Weights of a small GPT-style language model, trained from scratch on English Wikipedia: biases, tied embeddings.
MLP neurons of a small language model. Each row is named by its layer, matrix (up: input weights) and neuron, and shows model dimensions 176-271. Each number is 500 + 50 x the weight over its row's rms, rounded and kept within 0 to 999. Numbers have three digits each.
After each neuron's rows, "fires on" lists the tokens most often at its 100 highest values on Wikipedia text that the model never trained on.

L3.up1657:502476585463516562484552500456640485437500477545526519536418587554452472543466465491487525500471511510539557501550461440467499353494474542538503492535513450511492476537459465417460619480493481518540510557424570534534585517547462519513500508430451516507479486557465478502482496545551439469
fires on: "F", " F", " f", " gr", "Gl"

L3.up1107:449446479490480448515456470474487476555610507521468544485529452581456518549591484524463480532487488597481504408549486550449489488383439517406509491507592443483484499509460511481520521487473454546522517515589438515448501511467516623461484512442443569460439455499383485525541493459458538513
fires on: " /"

L3.up455:493427522475406451560497472450508478543483469435496456561441528410498463531530532479473471492439452571508466401487480508547572463563490387436526496521483456520503478498528512541520384499558576523493358510615448518593528507551473527531506425540519377490592424409514439555550551520502518415
fires on: " \"", " “", "\"", "...", "—"

L3.up578:538463469549489546546460399544547490469516490511455485578556519457582535397506478558520504535479572571508469481470525505456533517512556582609505458438516577606499557485572518482483575577537502464530479583526455429514497510530520484439512468553479614499468483467494453445529477554400540449
fires on: "m", "s", "g", "p", "h"

L3.up127:537471538521471549536474555534460532593416541616459463474582513565590489474584441467436520550465568471580465560609429398493419484510407497521483439477581493483475536565479538503459581508430534478463544491519598437474506495468509386588531549538488549469517458489493581560507499498495570443
fires on: "'", "*", " |", "-"

L3.up236:486488487499493515576413493554570550513606494499499448435608537508551588504461599532552519586541522465519456443532461453536551496511510585461471562574459411407438512548553388496578556494476593484531498492532449437501415563491432461482437512432592484555469494442540378581492577528471500552
fires on: ".", ")", " ==", "E", ").", "=="

L3.up758:447502417506565492458479526455527556558469555517390590500343571497465577494456589454524467433427445532488555551565512522479434495567534457454438547486380567527492492596426450511463530429479467518490421477567515516480576527469467518518420545517486437569482518492525478502587467526486466523
fires on: ".", "am", "an", " score", " Top", " Ar"

L3.up1717:513407532475467567553443535416432428445570455541539516523483447474503475463468468523420507616481453494452510504562530527594429528481502471548501409529468566401508443520563399538525589576442555541484570584520359433524531402390478547545582525520408425447533479564502522542512482507384557575
fires on: " by", " from", " \"", " as", " some"